Weights of a small transformer language model.
Architecture: RMSNorm before each block, no biases in attention or MLP, untied embeddings.
MLP neurons of a small language model. Each row is named by its layer, matrix (gate and up: input weights) and neuron, and shows model dimensions 128-223. Each number is 500 + 25 x the weight over its row's rms, rounded and kept within 0 to 999. Numbers have three digits each. A neuron's up and down rows have the sign that makes its largest values positive.
A block is one neuron, or neurons of one layer that tend to fire together. Before each block is what it responds to, as a language model described it from the Wikipedia text at the highest values.

Coordinate slashes, word middles
L7.gate114:529514506485497480456518543497533455468522466528507498546469522486522454508475479561479497504542539500498470497536495488507494456459538437501492501529499494464530479520465520473466515514524534506471484481452478502501494517516522479437566476506537492495472495527506484520497519467552473522
L7.up114:505503532502512508468512539516539489475535483499462504524512459516482451466489515474480545509485437459488468530519501440523499510453492536500485434501507489541513529494488472483501494541508515515469503511461514497527524495508504500527489529469498495530521491502511453510519489513437515519
L7.gate210:451496531475456493513527546510479502517516510509527497500465478490473498495492501522496505480530516498524512518508498498499502441524449427496554490496504468486504530490498527476462512509532528450489460480508489507493522479483524514458486529493519479522507489497469483502466457508519467492
L7.up210:512501480496531513486497491468483496525504534497492507493504463492487483507490482504473477481524527504468464507523467489490552506514512430497505462509541501541493452468474516487541496526502535497495529509501459473538511509481532523523478511442571515507508525566520520515497520486490441479
L7.gate230:498538514507505541505479518511489474500502465539496492502481529457436473464500491464484511464499495531534508519425507492500526523524531462518490556524501487482499528481548477530492470512510531510536515490518485504491486500465488496522536445526514521514517566495471548490515512471464483512
L7.up230:465487463502501533550485478473484528466537466526479491539504486501530516498504483513531489536476450476499511501453543551521478484521515511497528493499537511502494506482493491489539483490458485486518500511538476542490424508468480498484485519484525461484497514533465534498488487485546536476
L7.gate258:513464520536493472469489501505500498482494461522515494489507470500508488482556486544445508501479473477520487521527489508558549544502481536487514501473509481503541506474466470506507516505533528513533455510559514540465518506488525495536532463535503482439496457491519517500503490485512485480
L7.up258:517531530513520495489476497503527493499520482463466468513475476509459528492536507541538524465468510507532491493522508507474474494502502545514492483477550448505463528450525512519487492521501525521480534515485475522480520544469482502553514493548490514517457494495491510528481510515513555491

First-name ending fragments
L8.gate21:509486507516491545482518479523511447498448488533476455486506531512483503464536481527491509478513512527546523477534508484497528476473543467514499534510506492531515465516486517503510493483476483529508442485460489525467531467532507505548470497490491528473494515503486494456495511526460481503
L8.up21:503488537469529513512524519523482465532524504549541482508492472535468512512485551474482524544489488540480543474472475491476515541459507508497506532522491495470481478493502479514456511528506507495491498474516465489496483542509475516496535512493495489478427463508471486468509510468506484488
L8.gate411:521480488525533505480524525514504513509471509469528473480443490511524519484522526514484523485474479504485493508481479477481537483489516469538516499480540488492535533503460516502469534539493487483513477509538489494486489503527464529514516485475497507499479462498463467475487501494499549490
L8.up411:490497506481490542488483482533516494524508511515449532516468456456487510521490480497500505527532508506533501517518487483486482495465524471509463511528464535504547506506486513478498515504484475475525511488473476472512518514498512494513494504505518519454476544485505523508480528454497491511

Verb-ending subword pieces
L8.gate373:505511526501514514505511536536494513506523536474536467486444466471510475513459447465515516513444514540476505436495537482510509529484485475524499492461491478563492473479496511461485494531484481462501494526518474525519449508466514493452506528459495510500513506532500448478498447481511484469
L8.up373:570497511536487524471528470488476485466497496501529514492504502495516462519493490503514483531481514486461471475502528506500530545508443535498528522545515495483476506505531521481483481520506521500520545517503479465482505477477469509495512510482484534505475521480527532489505471515515480505
L8.gate480:502452519480514557490520499462502501488483509485496487560512513506554435465516478480498481524506530499465466484503526490460543465465452474526560502494505515465506485540481546484486532522503454493486504496510487461533481496499536483479508507474507500492534452486488516481464499481480504466
L8.up480:522493496490536493516526492500493491492488481501485479543514511466478446463517526488509520533517477506492466488527530449516532520496515495494530515477475457515524551528517521474535482520511490493481524454499506487456453452484491506478501532495497486482528429513489529496517523475506459483

Preposition completions before objects
L7.gate3:533468535491529516514464512500512566475475468523537526511479481512498493529455473557528512484497461527521532520544512506485494477508475548511504488482508545488518463542487513521493493515510505488523493525504506493489496529485498470472521480534547482518472505544468541463498502486529484474
L7.up3:537556539506487520490527512481496533494539525547500518484529491483527513491491526497467518490544496513456527511452503487469516533484522492571477513492463553501506548463484514519484536476498538480514505480521481496533494471547518478523474535516500482530512509479481537532438487523464502505
L7.gate147:498484525500479473529493477509457510484495522458497520524506497501509448497494479487574522512480507513505472482485511535498484513490513522489508512490515553551468488474515542509494503503487573550494504526509489505519497523545523497463511499527519462468509509493564487513506517474522482517
L7.up147:543528511530506481463559510488533490494489527511506488518495522470539496512527493520480521515477531491520500472514470529541503466457522489475535506504555490464526448515466455530497476499481479477535498516527524486503482516544575521493485515485493507501478504520494480510508514517496520493
L7.gate225:435528502527515486480499479432543526508471524491486523470554443485531500513518470506510499465575516484501481489456482502476495531513496502444527532473509492495500462463483521514511496486501554517516473471504448488529516507509488508495483504483489510498506515493533471498490506500556512509
L7.up225:544504461500510519517516517514518497496478500501464488532483504514519481507492463504533547519524522497504499481537506518490523491446490463490495539457515526527483507494477512559509509479485501488520519518467471515489485484491470427520478517467498459462517506489548470474495473454520478495
L7.gate437:495521542478487477536522465519513487528491487531529503481498504529492512464519489532496566531482508481480468490546490507495510505506543519511526486466496522512518494460490531504505494467496524508508450472503503493510439529539484479485495554478508499555467490527515499481564471505510486507
L7.up437:537489501487546521489501521446509520469479475499501461548478510460513469529541492496489411520474495528492502481513486525528498508509496491532514520526487529514514486481495507509499497507487539518498526511502489506520509529524486513453556483489518483479516522527509473503486510477495508454

Mid-word pieces and scorer-list punctuation
L6.gate52:507481485513494489530477487485525524488516499490518541441473506506488523531492490479514497523509474526518533496491496481472456484541487504497467529497501508518497471490509483505482524557471564484483520495489494512490479455542528500502462506501490513524505430519492535496478507531499537494
L6.up52:507480470519513518470525516496482542462532499552492521501479463454497505472468477525499523542534474528478523481486461494532471508517514484475458426493466494479527480484483496518494518473511516541459529496507488447471499500511567553468483497528499516486534479538469465507472517490517471486
L6.gate107:541487494470491524522509477489507506469496489519488475542464569487530492511488487514490488525501477529499503487494500533526466489468505468456532490508513491492511485440502536511502506509457531498515493496491466499477567534532507502512517487560502477512480491475494528485513538502488527524
L6.up107:505502482478473528474538491487519497465555487511494496497480503484497454495498498503520494475473481522493503491478465532518512495469528496483490473482467483482492570515526496525503487461452523483510479520479478489538495489515481534492482504490492498491512482524466498497490508504500538501
L6.gate109:482491515505495445449541525496498512515512532486490564505478495490556475513478516483503478496531523530455501457481511503430492471529521501533502511487509459504497517488528454490516472505541532499492457512515513471496515538530467491511495497480480462486501520499462483477458494513478532569
L6.up109:531488508495488452518482488470483502488471529525535494472517506517541479510519538483505483452531504529522468485460554513502496520435527504429494510517555456485520526438469494484489486529519559500482477522531524496463495504514490514469499512553510487501491465500486482488422518535464466515
L6.gate233:499490508538535487537504514456486493485529505488482489491489508501534477517486515489487458532480478537483523507454509525487488482503450502492518448528466493511497516473475528486462485512497451497504496523469517469477536513510480465460497470539462499529481546522483466473506529507493500517
L6.up233:456510489480529524473506549492453479516507499467468491488505470516542498521483534488521452486518486486488499532518477514475547488522522419487506474469492486474487451472536478518480508499522512506526456485513479476513539527502518525479494466523525525471545512511480485518483497503474502466
L6.gate366:483517523507521568520487503506549469483500513491513517466491479516514524502501527519482501513497493471468490478519507498492517520469516519476497504538491520536524496500488505516538523508522537487528513507494429559470485521486462510507489465523486497495478486434490465483482516473509535479
L6.up366:500464517475503522489459557498506543462518481519520512515498472524452484523484472561490490482503516520447481524505546504498551502471481512496542487517471491556471495537551464508526488523494513513516479515492480505504510498503508490496476533484543511445445470488533517484493499472481509516
L6.gate379:521490466517521519494513548551532496474532475474510475494463543458539483496466516492524462496520526502499475521451503479493520479470504510506536467522484486498539468503497494502481499525452516479504466468511482510513490515493551490497479464482503525479562521522427465480509522502527481496
L6.up379:535503518484485500512515533480451548491514496517501485545497492458474523536505517481448498557573479510470481481441516480484501517493458517466511484541499499504492489509512517487544508492495505477431536529441499473499520508491498489558484524497491490486554506511497504507486514521454541544
L6.gate402:462484544498458514501558493542522477471476472523493505505503569508509499518478466489505470482488477507481514490500499475461508492466502538562478535506505519505509516472529502482505499542475537548479509508483468517546535471529558519483551486480466494491445466507514482485462493506468520522
L6.up402:446548543507505519478468519506525469477513515509518510528511491502522525547488534534493516466508457542478477471512509466522526526504546484505471445459517516537473535449488493508453546504498505491512501481533434497532526474499477494473486540525498447543508458495526496472519502523476515504
L6.gate416:488543538460485485476495494497518453519485502501535505503514510476542516472515524536473476515500463483494523476522491528526483533519496495479530498521507491475519484503514503534446503489494543483471518452521529504498489493509482484521497433512507482526525481509493498507494496510421470541
L6.up416:483509585527505500503508471471499474492477492513521508536490477476510517513476448523487536487486527523504501541490460502510506497517524468454509471498551535486499486550521532515556478507478491509510522490462536498483548532513535443493478476499557507528533513471496476482474516508514462448

Final piece of split words
L6.gate142:549496523507486488484491470454507493483504539507495489484482499496526520440511511518484462497495489508478497497528468478489520531508525460508491534486491473482523510491462520510511512517557522502504490440506492475468500475555484517538528517495507481545495496450450508477488499486515497458
L6.up142:496455493506452504491442522485508506488504463497511519509526552521536527460446513499510489526478521501477491487513486477498521501466497483528479515532543501489528521531562502479469486465488498465499522526540480536485500528460495500499567497540498468483519554508501527491506507464483501468
L6.gate178:472507505539495500502472503467490503497482528529473538482484505524521512505484546491493461449470459527552460543561521494479485426536444488519487497502508529502500490516477470520500524526530517500552511468503454483523509484495505467518480504504448508516520510489511497498499517515546542518
L6.up178:547531463461475441454534512512520521475509476519510511479521454481498542476459477478521518495515524481476504504541500483462467488520511463490499484476512521463478519474529489512515509494527548482524493492475518534486529497500494465506478535497513489451536466453520496475527501538501519549
L6.gate197:497474491532531523492512469503513534539491499476526512487525497482499493486533476504522554470485515517536486518464506489537532488568483503518513491517472455473462511476486486505507511516535509481529486458511486516504494522481478518514429484517492504482484491523507518491515475537515516461
L6.up197:513518503509520475510571497480499503515492498485495496528445490533489509491493491492492496508510480517494500468489478507520473475513501474452494508541527477465473499470515543542475517477543513500513519510478490488513510498528506506512535482505522501505539557502515486530529491524520547485
L6.gate255:497531522509504503500538495476486515504501488548580488477486520507497472524505491490497520498518485538492498464544540526504489535473471504474490515494519501520513506507511516546481521571486542472499513486488465458520496502485513475523468499531505503492499510535488509521527441491513482537
L6.up255:469533491465532522519551531467543509511505522448501454528520505497508489521504475500504522479498496506549521468478526511497490523454467538520529526559506519515515524516510475507479465533466527447508492501497463510525452499524529504518473508564473468519487501517507517515527462476519519491
L6.gate284:506498499489471487516468518475512502497491480474531474500513530525495485509456502512494494527546484519513532495524525485534504500540514477525509523527561499475482499496511518522463496458477514481507528500495475510498482500511532486547510551477436471499514508492500526517507501530515497496
L6.up284:508502500487497469492472474503485515485555480541516487484466489509516468560466510470486501449520458508517524510482505479454524459569512512515507462523495559492521486475528508488516500483496518504538521483541476500486527483506478483471516498482517454494478486457486523524535528499499497483
L6.gate322:508525469512534515513537513482482529501485459486477474497512489485537526499447516514470466441516473510502468534530484492470470554516524508486498490545468500521498487533463490547504479508481549537517492486489474515534472505506503483508499518519507477516495507505518510519487484488521537476
L6.up322:492574452497490505515482467534485490517498475499537497481519481461501490504466477506497470500509461481499523507539463468459501495465503446526468498497532519460532517544438468544497475496496525501497503497541528464463497493517508498483531493481515517521494520512507453539497485549518515510
L6.gate465:523501489503503498524497490489505499496535505509529539521460500524524493466490516538523478505511527533530523505449508490498548525485470507551472562457489529488503471479430492490477485516521533461518503522525507497479493455497526482468497491526493524478481512512530481463560475498487535491
L6.up465:517522542454491498496513484466513517481532455522570476497488450502494525488520507523454463485511483481494504507542440510504512491467484456502519501514522494497497486526506510487512528486514548499551501546514506469489519486522526530529495459513519513487504529552491511515533463519508489521
L6.gate480:540492502491482453492534474489532513511531484493525473482483472495478449520533471464489479495482481501489487518515470532472483498509538477498521492534548509510442483494482540482493493482482523488499498513535516499519454481527502510484494511498483520497482519502494519519485464463509497490
L6.up480:473492538494470539524500457534546474469494490508476490507503492492484473527520482501489482494479489521494491504504474509488501511501554471451520563521525543455491510485491478492489477510488539522503509527511500497529431478525527503484462513471564540472470502475510491495518464515509470476